Weights of a small transformer language model.
Size: 12 layers, 2 heads of 64, MLP 320 GeGLU, vocabulary 8192.
Architecture: RMSNorm before and after each block, rotary positions, no biases in attention or MLP, tied embeddings, capped logits.
MLP neurons of a small language model. Each row is named by its layer, matrix (gate and up: input weights) and neuron, and shows model dimensions 32-159. Each number is 128 + 32 x the weight over its row's rms, rounded and kept within 0 to 255. A neuron's up and down rows have the sign that makes its largest values positive.
After each neuron's rows, "fires on" lists the tokens most often at its 100 highest values on Wikipedia text that the model never trained on.

L2.gate90 [129 146 167 151 185 137 211 194 195 150 119 111 122 104 156 127 168 162 125  90  97 140 119 103 125 107  84 104 167 137 139 172  97 124 120 118 104 134 106 135 105 173 148 179 189 111 146 107  89  77 156  91 158  88 154 102 124 117 120 111  98 141 119 140 102 148 168  90  76  95 141 116 164 134 124  93  99 108 206 125 177 118  60 150  99 168 137 170 130 125 140 127 139 117 177 140 118 160  46  65 131 155 174 103 169 164 142 142 104 126 158 116 103  78 132 121 104  90 157  95 130 121 123 160 169  66  91 100]
L2.up90 [116 134 162 137 159 163 174  81 103 117 115 129 112  96 158 127 192 114 102 172 173 142 133 155 104  85 154 153  95 111  87 113 142 127 166 106 141 149 110 141  50 134 150 104 121 193 111 101 141 113 133 123  59 127 150  90 100 154 159 114  83 139 125 156 170 129 115 161 159 146 145  30 185 172 203 181 137 172 141 120  99 136  99  37 157 156  95 108 125  81 165  97 100  76 156 179 146 137 150 132 162 131 127 137 141 173 149 119  95  75 110 110 122 129  80 155 144 138 115 157 110 146 121 108 176 135  64 106]
fires on: "."

L2.gate63 [133 194 108 182 112 143 100 141 122 149 111 165 142 154 106 169  96  81 162 199 164  95 150  95 177 113 169  66  92 142 133  93  97 139 134 124 157  76 153 130  98 101  77  74 152 138  47 117 110 137 129 158 138 162 121 180 143 125 141 194 142 196 169  77 156 113 178 119 133 200 138 150 124  85 122 111 170 179 163 135 132 112 165 142  89 137 115 123 155 180 165  89 173 148  92 149 104 144 143 109 115 122 160  63 149 103 104 132 166 121 116 157 150 139 136 224 171 135 152  90 142 119 101 117 100 105 157 176]
L2.up63 [146 120 114 208 141 168 147 108 127 134 176 157  95 128 202 179  84 134 101 192 157 158 152  76 139  82 176 131 138 167 138 110 109  56  73 127 182 133  88 139 218 130 174 140 128 169  87 161 150 100 136 136 148 177 133 153 164 155 153 114 139 104 133 120 131 147 140 136 178 156  98 106 140 113  93  89 147 138 152 122 121 143 114  84 167 117 107 151 137 154 185 161 104  77  96 109 162 133  85 128 154 105  77 119  37 160 127  81 140 140 140 149 116 138 108 153 156  88 144 160 104 129  75 177 112 103 105 182]
fires on: " de"

L9.gate107 [123 104  99 122 109 132 130 217  94 143 125 135  95 145 189 117 125  94 142 180 159  82 183 162 113 130  83 112 127 110 157 113 105  87  87 166 119  85 152 165 143 110  74 116 178  92  93 114 137 122 100 134 121 114 157  92 193 159 105 110 100 119  60  41 108 177  99 120 207 124 166 139  51 109  96 116 113 120 143 155 168 153  84 111 107 171 149 154 179  91  93 146 134 134 110 149 168 172 121 129 110 130 145 105 164 108 139 151 163 134 149 131 153 148 157  63 137 106 183  92 200  78 105 127  97  86 133  96]
L9.up107 [128 141 136  92 168 170 148 119 168 132 155 146  81 105 104  82  85 147  92 142 127 164 145 129 127  71 106 182 127 146 170 198 149  86 131 153 160 132  98 107 121 162  52 112  87  81 119 163 110  85 146 153  99 134 111 149 123  71 123 120 131 147 175 190 132 158 110 169 190 111 102 134 135 127 128 113 120 108 118  73 130 101  98 122 169  74  84 128 122 156 107 172  80 116 153 109 192 152 110  95 113 102 111 176 111 146 158  91  81 184  84  73  82  89 128 133 141 108 189 147 123 150  90  76 129 124 151 151]
fires on: ")"

L2.gate240 [157 144 145 113 136 139  80  95 108 115  76  67  74 138 166 163  84 149 113 112 111 157 141 150 122 131  78 122 137 113  97 105 154 149  82 125  96 153 171 110 141 144 110 146 145  85 134 152 100 120 118 114 199 141 104 112 112 154 107  88 112 178  85  58 148 172 113 131 131 130 140 104  57 128 186 181 118  97 146 106 121 124 144 184 124 135 109 102 193  99 150  87 155 136  88 124 119 181 169 167 175 113 180 151 133  95 111 153 158 243 130 142 159 145  97 175 183 138  74 105 134 150  89 212  54 129 126  70]
L2.up240 [118 110 147  82 168 141 174 120  93 150  90  79 112 137 157 121 112 139 105 109  47 178 109  84 112 129 103 167 130  88 133 134 114 112  83 132 147 149 123  94 152 170 119 160 169 124 158 109  86 158 194 113 151  77 174 139 148 156  93  72 133 143 100  82 158 121 153  89 123 138 111  86 171 115 155 185 142  72 187 109  98 108 118 163 128 171 101 139 109 121 157 128 183 157 173 171 146 121 113 101  99 150 197  82 137  74  88 147 121 176 148 148  76  91 129 182 148 111 154  82  88 185  67 228  96  81 137  87]
fires on: "tion", "tro", "CO", "generation", "pos", " initiative"

L5.gate242 [136 131 100 116  91 157  73 131 144  82  86 127 147 151 120 164  96 109 120 120  97  67 195 137 130 118  58  84 175 127 139 113 140 146 136  50 112  28 153 126  76  45  99  92  96 129 144 143 112 124 112 170  93 135 136  76 134 103  90  99  58  82 117 183  98 134  82  64 201 115 119 151  93 165 108 133  89 163 185  71 116 144 146 162 116 193 120 116 137 135 127 128 166 101  81  76 101 139 143  59  75  91 164 162  90 119 138 166 153 133  99 113 133 180 111 118 166 109 150  93 140 103 161 109 136 154 122 122]
L5.up242 [158  84 130 103 137 167  85 196 145 173 177 156 158 147 115 107 146 148 107 142 133 119 149 144 171 146 165 119 109 126 162 170  69 160  67 109  88  87 121  88 120 119 137 129 144  73 101  97 133 145 153 109 114 151 146 160 157 116 106 154 135 115 186 149 105 167 144 146 160 130 157 127 113 156  41  70 130 161 118 130 150  76  99 137 166 168 128 161 120  76 107 175 159 132  80  55 154  93 137 113 162  59 143 141 108 148 123 153 117 134 108 132 143 119 169 101  72 111 190  94 162  82 215 174 159 150 137 153]
fires on: ")", " to", " would", " also", " could"

L2.gate132 [151 149 126 115 106  92 132 120 126 130  88  99 158 131 132  91 113 129  78  86 131 109  95 122 183 132 113 103 172 108 132 169 175 121 157 114 127  56 144 103 144 107 148 176 176 119 125 109 123 104 189  44 113 186  98 158 165 130 148 110 158  95  87 113 189  97 158 177  95  96  88 154 145 132 140  63  92  86 134 126  92 173  84 154 113 131 102 162 148  62 201 127 137  98 138 119 141 127 106 131 113  80 118 101 155 195 167 102 127 129 159  76 134 122 130 122 136 100 200 119  61 114 135 176 106 143 129 148]
L2.up132 [141 126 141 126 137 160 144 146  99  91 133  81 142 100  99 144 120 135 225 132 114  96 150 124  54  74 161 130 161 115 120 201 169 107 130 167 116 118  87 201 122  78 124 113 120 114  90  81 107  43  73 107 141 104 106 118 200 114  93 178  97 165 114 152 125 132 125 165 176  97 118  91  89 137 148 123  81 111 184  99 102 120 106 149 156 140 124 151 170  83 106 155  68 114 131 156 104 131 115  96  74  81 134 163 145 125  57 150 111 160  92 120 104 177 102 171  98 146  98  87 130 162 110 171 153 110 142 131]
fires on: "er", "ter", "or"

L2.gate284 [127  81  87 162  78 132  88 132 148 123 123 130 107 147  84  78 163  54 149 120 135 150 139 171  91 159 139 163  94 158 115 105 175 125 126 148 139 111  97 145 110 106  76  86 141 119 139  78 130 138 134 190 184 112 144 103 101 145 201  68 135 110 115 157 156 134 115 120 210 118 115 184 159 160 132 172  81 152 139 115 104 123 109 160 175  82 104  69 112 126  56 143  70 147  54 111 118 158 144 111 149 134   0 124  91  95 128  63 145 149 140 161 135 134 172 166 111 147 137 158 126 155 109  96 161 144 126 119]
L2.up284 [134  88 106 145 127 174 133 120 127 189 141 131 120 142 143  88 160  61 178  92  90 201 126 151  85 119 146 176 134 181 135 186 195 153 165 134 148 185 134 149 115 166 117 139 172 169 157  78 121 142 181 149 141  71 170  86  85 153 155 118  82 128 115 168 142 143 145 108 150 106 127 155 166 129 127 134  75 124 153 124 102 130  80 154 155 131 154  81  99 158  75 177  54 137 147 129 105 121 100  96 141 163 101  81  82 143 127 125 127 141 188  94 142 102 202 166  98 136 116 118 145 191 105 144 122 105 147  62]
fires on: " S"

L5.gate317 [ 96 103 128 122 169 123  62 118 129 147  58  92 181  88 144  64  90 113 159 136 125 173 150 132 128 134 108 107 107 164 105 127 136 131 212 115 121 130 143 148 179 114  80 185 157 139 131 150 126 102  64  81  91  77 127  76 131 157 148 122  71 126 138 158 113 120 131 146 145  87 150 173 120 115 147  75 103 165 151  96 171 102  96 110 164 133  96 126  70 125  54 159 104 130 111 122  57 127  99  94 135  78 126 131 106 160 142 132  97 116 140 143  78 106  84 127 119 135 167  90 194  69 131 121 133 151  75 138]
L5.up317 [122 164 147 137 133 145 154 122  96 122 129  96 124  93 170 107 126 134 134 123  73 160 105 130 135 196  92 111  87 119 151 175 102 110 108  96 111 151 169 127 169 155  69 105 173 153 138 125 111 131 146  75 111 109 142  83 107 101 121 130  48 134  82 120 154 115 122  76 147  78 111 202 114  63 162  91  96 116 156 121 160 118  59  93  82 168 183 111  84 136 130 180 142 107 125 180 118 188  93 139 163 176 136 188 111 121 112 108  88 152 176 118 160 138 121  92  96 154 172 153 164  95 106 130  90  92 159 119]
fires on: " T", " J", " G", "T", "AA"

L9.gate22 [ 91 106 104 158 105 123  88 115 134  83 137 136  74  91  86 121 106 155 122 174 106 131 115 150 155 123 137 165 115  99 118  88  84 100 105 129 129  89 112 110 146 130 174 121 128  31  84 115 111 118  98 133 116 129 130 181 149 119 120 102 112 139 117 146  89 153  73 187 160  94 153 106  95  97 149 132 126 151 157 132 183 134 126 130 133 165  76 128  85 151 106 124 155 179 128  99 107 148 135 134 145 122 145 188 118  72 176 154 167  93  97 112 166 121  62  65 112 113 173 115 121  65 163 172  17 149 115 163]
L9.up22 [ 52  89 111 140 149 113 133 166 132 114 187  71 176 100 116 182 130 162 161 119  99 150 126 114  92 120 102 160 189 123 103 107  71  82 168 149 146 184 130 140 141  99 107  86 140  76  96 134 108  93  78 148 145 126 108  93 133 138 129 100 106 110 113 181 117 119  73 207 102 192 154 149 141  77 163 164  88 116 181  95 125  90 100  74 103 139  96 153 125 122  65 136 147 136 140  75 106 130  84 141 110 144 114 166  69 110 166 182 114 139 117 156 110  76  77 109  52  96 141 158  98  98 146 138 111 148 120 152]
fires on: "ro", "ru", "ra", "la", " Ri", " Ho"

L6.gate303 [107 172  88 131  79 136 119 122 149 100 115 162  86 107 116 117 159 121 100 107 154  92 182 154 154 123 133 184 128 138 140 140 157 161 168  85 113 154 129  99 128 159 132 105  93  64 139 107 128 100  80 156 102 159 114 147 145  76 130  75 123 122 159 180 128 117 105 133 103 140 126  87 108 120 140 118  85 134 103 135 137 113 135 156 128 190 148 100 129 124  91 138 128 160  54 116 155 120 145 161  49 117  93 134 121 140 192 107 117 110 135  58 209 219 114 154 137 186 161  84 121 138 117 160 108 171 155  76]
L6.up303 [135 154 111 161 127 154 189  79 126 178 118 140 129 139 122 131 176  95 111 114 171 173 136 119 164 154  90 166 150 101 110 181 143  86 120  89 111 133 117 151 158 132 108 101 172 177  99 128 171 112  81 161  87 106 113  97 124 128 112  80 148 102 157 135 129  67 127 154 166 129 118 146 150 175 117 126  71 174 115 108 157  79 206 173 137 175 169 133 142 134 112 135  79 136  66 134 119  94  68 140  88 118  92  71 132 194 102 117 124 154 149  91 141 162 127 174 105 164 144  70 102 169  94 186 166 103 128 120]
fires on: " |", "-", "s", " ", ":", "in"

L8.gate316 [148  39 158 123  67 107 166 120 167 136 186 143  85 150 136 103 153 176  86  92 129  95 141 146 108  51 165 110 167 105 112 138 164 163 117 172 151  66  73 152 142  75 103 105 149  85 119 144 106 171 135 205 109 116 125 144 103 124 105 129 133  86 150 128 101 107 117 152 123  94  82 159 152 110 137 131 160 143 124 125 188 169 186 140 145 107 137  85  79 132 108 128 138 157 103 102 123 125 154 121 140 198 119 149 198 120 162  93 170  85  54 125 144 162 174 125 160 164 149  62  90 116 176 115  89 142 192  93]
L8.up316 [144 124 136 118 158 160 135 118 145 149 169 159 113  98  91 137 132 117 139 134 167 137 136 129  94 140 140 178 140 135 148 123  65  78 127 131 124 144 108 163 193 179  94 104 140 123 134 110 183 112  79 139 136 125  80 164 119 124 137 118 173 102 153 141 148 128 166  50 118  77  30 129 141 122  82 133 173 107 141 104 148 114 105 174  96 163  66 130 131 128 175 115 158 139 128 127 104 124 118  54 101  99  67  85 126  95 104  76  96 120 152 106 155  84 134 214 172  93 144  68 129  93 198 182 116  76 134 130]
fires on: "-", " un", "/", " Un", ":", "\n"

L2.gate12 [218 153 173 101 151 133  70 104 137 175  73 163 137 155  98 126 162 106 170  84 163 110  80 161 155 141 125 131 154 132  94  49 101 110 100 147 107 147 194 132 199 143 164 118 104 116  90 127 105 123 158 136 119 110  64 121  88 143 133 102 105 117 148 108 102 115  94 206 100 129  68 103 113 142  95 137 156 177 127 158 146 131 180 163 116 153 167 126 144 209  61  87 141  86  99 151 176 126 110 100 133 132 185 106  60 178 150 149 109 150 149 178 125 107 148 136 177 135 178 132 135 137 184 156 136 144 133 123]
L2.up12 [ 83 146  98 163 118 106 137 157 125 141 176 177  79 123 136 116 154  68 109 127 102 174 172 103 113 115 186 128 104 160 128 127 134 113 126  78 104 142 137 118 153  76  54 104 123 100 149  81 179 146 135 144  88 122 106 165 133 138 122 146 159 146  80 139  44 143  67 122 142 136 166 113 106 160  99 196 159  65 128 144 176 132 121 159  80  92  82 140 133 132 144 118 140 140 112 130 145 106 158 131  76 191 106 158 150 125  75 140 189 130 152 159 144 116 125 109 162  85 133 199 105 132 136 163 107 101 178 107]
fires on: " \""

L2.gate180 [173  99  99 136 145 113 110 190 208  94 183 103 148  38 149 128 130 152 195 142 161  79  90 138 140 173 129 152 135 154  68 163 165 147 198 115 136  59 151  95 141 107 162  78 125 123 135 105  92 164  97 128 170 150 142 136 176  75 102  90 132  91 185  90  98 144  94 147 141 135 121 116 143 142 115 157 113 155 108 106 121 147 135 120 105  97  86 138 125 155 142  78 119 107  73 165 106 144 152 123 119  85 162 212 125 142 133 100 150 128 143 125 182 156 101 155 120 141 189 107  96 187 154 104 152 134  71  95]
L2.up180 [152 185 140 121 160  83 122 174 146  85 105  64 200 123 122 124 165 164 169  83 129 105 129  92 137 179 149 174 129 174 117 191 173 161 146 135  88 133 183 167 146 161 129 115 148 133 106 138 130 112 136 100 116 138 113 111 187  92  84 120  95 136 123 148 162 138 101 119 163 142 137 137 174 150  86 180 108 135 165 158 135 141  85 121 109 157 138 164 149 125 166  95  96  97 119 153  95 176 103 155  83  90 129 160 142 155 126 164 118 209 134  77 125 117  82 151  73 145 183 180 100 195 145 149 102 128 106 173]
fires on: "e"

L8.gate238 [119  73 138 109 158 184 121 170 147 123 118 121 127 127 114 152 111 113  90 156 160 124 117 159 142 176  85  57 178 122 113 146  86 112 152 103 107 111 103  95 110  84  98 141 117 124  82  97  90  94  87 125 106 122 182  66 165  63 129 156  65 149 135 121  48 136 114 151  89 113 132 149  85  67  75 108 128 110 145  87 124 118 116  77 138 136 147 135 130 151  74 119 109 157 148 135  90  90 158 104 116  68  76 161  83 124  99  64  88 131 110 150 158 149 156  93 132 148 118 121 194  95 182  48 165 123 106 103]
L8.up238 [131 147 153 156 122  69 144 154  63 165 110  96 101 143 103  92 156  91 186 149 157 138 121 104 160 152 102 139 119 136 123 112 130 113 138  91 148 176 175  74 108 234  90 156  97 171 115 132 176 134 132 136 138 139 181 106 180 112 162 180 130 157  81 189 128 105 172  93  97 115 126 135 139 167 145 141 102 145 112 154 136 103 109 130 137 184 129 116 169 133 117 139 105  87 177 211  97 145 127 109 114  68 166 114 170  91 101 166  97  78 150 178 142 138 148 124 144 171  94  53 182 115 120 117 160 136 172 119]
fires on: " E", " G", " T", " B", " ==", " K"

L6.gate234 [150 116 131  87 118 125 163 110 124  65 149 155  15  88 149 139 143 165  95 173 198 122 138 156 119  95 179  71 155 141 162 132 140 116 140 118 129 151 101 160 139 110 115 107 123 148  69 138  89 139 100 126 186 156 114 189 168  85  97 141 103 185 132  76 115 131  64 180 120 213 136 133 147 102 139 119 181 169 149 144 114  93 108  85 136 120 134 157 126 163 165 129 147 144 142 160 151 156 135 109 110  78 149 131 117 140 166 128 116  96 149  88 169 135 116 125 185 122 103 166 152 105 126 167 124 146 114 100]
L6.up234 [160 135 131 137 139 142 172  92  67 136 135 134  81  78 107 155 143 101 112 187 126 154 160  90 126  61 135 139  75 143 179 144 161 152 111 148 116 195  92 141 117 176 129 115 125  79  96 106  85  92 137 143  51 122 111 192 167  95 178 166 141 123  90 153 130 131 110 153 135 181 126 156 173  45 143  72 194 118 158 147 109  93 157 157 130 163 129 158  97 116 127 169 119 146 124 152 176  98 146  65 157 139 114 132 135 134 125 116 112  94 172 106 127 126 138 127 167 164 167 154 164 141  53 166 136 140 125 128]
fires on: " de", " /", "°", " vocals"

L6.gate126 [137 148 146 133 121 137 127 161 213  85 123 151 134 135 154 163 116  61 140 118 146 119  52 137  53 126 104 124 158 136 125 117  94 120 163 141 110 125 132 161 144 151  36 165 114 105 121 147 112 134 124 114 160 123 136 187 164 119  97 124 107 143 142 118 100 159 146 122 134 145 111 174  82 128  64 121  81  98 103 143 187 181  47 165 148 117 175 155 127 156 124 166  86 100 171 164  41 145 166 110 179 118  88 143  87 119 122  94 130 162 126 115 150 113 108  87  96  98 100 154 160 175 151 102  98  96 110 118]
L6.up126 [158 147 113 133 127 132 133  92 149 196 128 164 141 174 143 129 155 157  77 149 180  90 125 199 190 153 152 155  87  88 110 101 173 128 185 153 123  99  58 142 100 115 143 122 153 142  82 120 129 137 101 101 132 107 102 102 107 115 168 134 105 158 198 139  99 118 136 104 191 123 138 107 144 138 123  89 148 131  89 120 158 139 147  57 131 105 129 137  89 114 135 100 129 147 107  42 106 143 121 177 169 105 131 166 161 166 113  68 182 134 181 101 204 151  75  93 138 130 151 116  87 146 194 132 133 149 115 143]
fires on: ".", ")."

L5.gate145 [145 110 138 122 166 159 112  72 101 139 150 149 123 132 144 113 149  90 162 136 123 156 113 110  90 112 166 126 113 148  97 121 106 136  81 132 145 187 111 117 156 171 146 134  82 180 127 188 134 131 132 145 116 154  36 199 138 185  67 170  79 137  69 134  89 117  89 156 150 152 169 112 143 143 122 143  82  78  58 152 168 180  99  82  85 130 112 119 182 180 130 148 115 127 137 199  84  91 139 150 154 172 142 173 134 126 133 163 147 121 100 135 128 132 125  84 142 180 120 197 182 104 126 132  84 136 162 113]
L5.up145 [161 152 154 110 115 151 109 148 130 137 117  97 133 220 188 140 137 102 171 148 211 124 136 189 117 153 113 139 153  88 162 130 125 148  89  96 107 131  94 140 150 127 144  75 148 179  95 128 139 104 169 106 142 121 100 108 174 146 150 138  82 212 181 133  83 132 115 135 111 146 132 148 153 170 130 102 145 130 116 150 137 162 117 188 127 178 169 141 132 165 126 156 120 150 199 164 126 134 124  89 157 109 133 176  72  89 113 137 141  86 148  70 133 118 135 111  71 112 139 131 147 135 198 166 118 147 173 156]
fires on: ".", " Vol", "MI", "vo", "″", " Minnesota"

L2.gate186 [112 175  91 136  76  94 162 136 121  93 112  97 120 125 102  80 113 125 175 152 108 123  50  96 184 116  80 110 114  69 133 101 139 118 140 116 168 147  69  60 102  88 124  84 130 158  96 108  88 160 154 119 129 115 127 116 146 121 138  96 153 132 140 146 104 129  93 162 120 146 135 155  96 149  56 119 158 163 118 157 140 101 168 101 192  83 116  94  96 129 148 157 110  82 123 160 123 100 193 179 172 142 160 179 119 160 166 121  82 150 117 178 168 129 115 103 125 144 125 136  87 188 104 114 116 254 133 156]
L2.up186 [117 153  54 136 112  77 169 130  90 135 115  87 126 156 163  93  97 160 123 131  51 162 104  92 164 122 149  78 124  94 136  70 148 162 101 102 181 154 105  87  89 112 165 120 183 180 128 100  80 112 173 124 137 112 166 131 101 150  97 112 150 130 108  91  94  79 128 165 103 130 174 190 138 102 110 125 186  95 150 146 118 145 144 164 173  87 113 122 123 142 214 171 121  89 142 114 151 142 173 143 110 114 163 140 165 152 149 118 113 114 149 157 117 125  66 168 143 126 142 118  66 162  81 159  91 164 148 197]
fires on: "pe", "las", "cal", "us", "ful", "vers"

L5.gate67 [102 127 127 153  89 156 121 123 153 141 189 140 139 139 175 114 105  67  74  88 197 118 143 164 111 103 158 156  77 205  36  46 152 147 173  79 118 137  76 133 100 107 115 156 116 131 144 158 100 121  81 162 130 134  62 145 142 113 155 191  80 183 124 146 162 102 142 140 103 166 174 132 142 109 127 106 139 139 123 128 167 114 115  80 123 121 172 124 105 150 156 174 137 155 122 108 150 177 125 127  91 138  61 153 135 109 168 149 132 144 112 161 188 177 106 127 123 169  98 109 129 109  92  75 146 144  80 141]
L5.up67 [101 133 143  98 104 164 117 125 173 209 146 146 119 152 158 162 124  87 121 125 116 123 159 131 118 155  84 186 135 168 130  60  86 118 119  81 158 123  99 136 126 105 150 218 132 153 189 123 128 122 101 215  95  93 115 124 125 151 158 151 118  87  78  69 160 122 154  95 147 127 162 127 144 127 151  98 140 125 164 115 146  63 106 183 188 136 184 150 139 134 130 133 146 132 152 176 156 170  80 135 155 172 129 126 121 201 148 148  49 152 121 134 153 118 167 100 146 121 116  90 107 136  81 134 184 109 137 179]
fires on: "p", "t", "po", " |", "f", "v"

L9.gate235 [125 138 122  99 154 190 105 131 118  66  73 115 114 131 111 112 128 109 163 111  56 133 126 163 134 130  88 114 131 129 130 144 125 141 156 159 121 132 160 181 186 115 173 157 219  90 150 116  36 106  95 134  44 153 158 145 179 119 119 119 102 161  72 133 118  92  69 160 135  98 118  88 125  84  56 108 150 116 149 120  53 133 198 140 110  98  82 107 142 180 103 151 142 118 105  83 145  97 102 101 125 175 124 181 115 191 143 179 112 153 100 128  87 146 177 130 106 137 191 124 160 115 123 154 116 174 131 122]
L9.up235 [111  54 110 135 145  48  82 174 125 159  91 121  75 164 107 113  90 155 167 143 123 135 147 168 141 125 158  91 198 183 133 129  94 164 163 153 125  86  82 169  89 124 149 108 131 119 147  46 116 105 112 144 120 139 118 121 120 150 121 137 110 122 117 195 134 153 118 106 214  90 115  66  61  94 132 152 142  93 159 143 150 136 108  79 106 129 174  99 193 137 111 141 154  81  57 133  92 119 106 131 152 159 144 139  96 175 141 138 107 126 137 126 122 141 166 128 163 153 116 146 169 108 120 118 101  72  87 170]
fires on: "\"", " \"", "}"

L5.gate64 [112 107  70 167  91 107 100 186 150 124 201  84 148 101 157 172 108 107 129 132 150  95 174 179 104  93  85 120 119 168 155 125 124 171 163 121 136 112 116 150 137  99 120 122 153  99 162 124 111  96 145 129 152 135 104 120 111 114  96 135 107 117  71  81  99 140  85 160 102 120 153 115  99 150 187 155 165 120 110 118  77  72 150 147 118 155 138 133 106  80  84 161  82 145 127  75 159 201 152 142  46  98  89 111 130 132 163 142 102 162 158  64 145 155 140 205 122 116 160 115 149  97 110 181  91 107 124  68]
L5.up64 [145 107  84 205 160 175 144 175 141 156 107 123  99  63 142 107 148 134 103 158 120 183 175 137 114  96  83 147  91 161 130 125 157  69 134 130 147 136  77 148 176 157 148 175 156 112 122  34 125 109 143 121 133 123 141 168 160 118  66 165 136 138  81 136 144  86 127  93 145 131 116 115 135  87 132 169 129  88 139  88 134 145 148 164 100 107 130 119 113 110  91 166  67 110 146 102 161 163  91 106  65  90  59 163 118 120 112 153 142 138 145  48  77 156  91 105 163 128 152  74 129 105  88 151 124  74 106 136]
fires on: "or", "M", "R", "ment", "N"

L2.gate123 [152 107 132 170 135 100 137 181 116 112 157 103 107 151 149 112 109 146 102 191 101 132 127 200 145 113 116  95  92 120 125 127 148 132 121 106 168  34 110 115 157 131 116 164 117 103 141 154  51 110 147 151 140 116 165 174 147 119  99 142  55 180 116 132 134 103  91 166 119 101 115  82  88 153 134  79 118 142 113 124 113 120  64 116 150 132 130 129 164 161 160 155 193 184 126  43 125 178 136 133  75 134 173 135 188  56 135 147 121 147  99 109 217 160  75 142 176 142 119 118 106 104 138 117 144 136 126 125]
L2.up123 [109 121 126 145 180  87 144 124 107  57 104 141 136 163 161  97 146 184  93 138 106 184 120 164 125  51  84 108 122 109 110 137 144 111 104 169 148  71  69 142 127 164  85 152 136 132 100 156 122 114 131 109 163 148 122 131 146 163  98 120  83 144 102  67 149 100  73 148  86 124  80  75 123 129 112 119 105 146 165 124 174 153 198 158 116 138 148 140 149 132 129 111 139 194 119 164 126 124 114 119 127 150 231 172 190  95 154 128  91 117 159  72 101 140 122 127  76 126 128 142 175 120 140 176 118 108 102 123]
fires on: "vers", "sta", "ves", "ver", "ven", " Anna"

L2.gate299 [161 106  93 121 163 139 150 100 112  87  52 136 112 142 183 165 143 178 156  92 141 213 131  73 142 116  49 120 133 109 147 161 133 120 117 105 121 147 107 128 142 174 149 198 104 161 138  88  79 123 174  79  61  85 169 137 108 166 111  50 113  87 120 141  84 132 171 130 125 126  93 120 182 110  95 112 139 116 158 109 100 148 105 187 126 157 142 157  88 120 192 109 112 130 154  93 115 117  31  97 107 114 118  96 144 194 136  97 105 122 133 128 104  83 119 183 114 126 143  93 132 126  79 151 131  68 161 144]
L2.up299 [185 131 151 110  75 160 119 142 100 131  58  72  63 145 145 151 134 163 113 105 176 134 126 118 108 134 123  64  88 161 134 138 178 117 170 141 132 164 162 108 135 195 154 199 179  84  68 139  69 100 147 101  90 141 161 148 100 128 105  94 110 130 134 113 139  73 103 136 121 122 132 155 141 108 130 194 134 154 122  58 112 119  97 181  87 115 161 130 116 169 145  74  99 112 125 159 168 132 150 183 120  80 103  99 103  70 115  50 149  79  75 157  99 165 106  99 173 139  99 101 118 129 118 111 168 126 132 114]
fires on: ".", "uk"

L6.gate185 [173  51  94 128 134 175  80 146 173 110 128 181 168 170  87  94  85 139 110 166 137 109 173 117  97 148 145  64 134  87 105 107  96 181 180 130 156  54 134 132  66  23  96  90 149 105 143 102  83 106 125 119 105 174 101 157 140 122  95 119 115 158 162 175 116 124 120 136 160 154 125 120 111  85  99 130 134 143 163  91 150 160 119 153 101 141 165 136  98 145  94  89 107 140  90 154 107 148 100  90  64 123 133  99 111 150 147 190 148 141  57 109 112 170 176 128 133 178 159 119  86 124 138 154  77 103 103 115]
L6.up185 [169 165 179 148 104 100 147 189  68 102 122 134 182 130 133 134 100  88 161 126 150  86 125 138 143 146 127 134 115 145 167 145  61  98 120 153  99 164 121  79 153 178 121  76 148 101 113 136 103  73 168 107 128 156 136 137 135 148 194 141  83 130 149 181 142 172  89 187 145 166 121  80 105 151 174 131  65 142 121 118 184 113 175 103 119 151 139 142 156 135 137 138 107 142 106 169 166 116 120 117 148 180 154 117  67 123 106 143  90  91  92 128 103 198 119 123 113 204 141  87 121 156 119 144 164 166 174 179]
fires on: " ", " and", " de"

L9.gate218 [144 112 156 133 167 149 123  75 141 138 115  98 115 215 136 121 104 155 175 102 140 112 139 116 167  90  70 147  83 125 136 144 149 136 142 166 130  97 118 147 130 119 123  75 152 108 135 167 158 134 108 174 119 173  45 204 144 114 164 104 126 161 125 132 104 119  55 158 185 210  70 153 150 152 132 143 101 136 117 196 110 152 142 146  88 141 141 118 134 217 170 143 152 104  96 125 143  67 122 125 171 158  87 121 104 122 178 112 162  83 108 122 106 126 161 137 141 108 131 126 155 146 111 145  81  89  80 125]
L9.up218 [ 95  84 162 130  81 180  74 122  94 101 134 115 102 158 139 102 120 141 178 163 152 187 132  97  99  83 112 101 135 159 183 112 118 128 106 133 150 149 118  76 101 130 129 154 114 169 127 164 105  94  81  90 158 116 134 174 188 110 112 128 118  77 137 130  99 133 155 115 117 171 170 107  99  91 151 110  82  54 190 123 102 113 110 120 120 134 152 153 112 135 140 154 115 170 156 112 164 136 110 115  57 116  84  71 114 212 127  46 188 134 115 131 139 145  59 150  99  66 106  97 120  88 114 168 117  93 115  57]
fires on: " de", " De", "De", "de"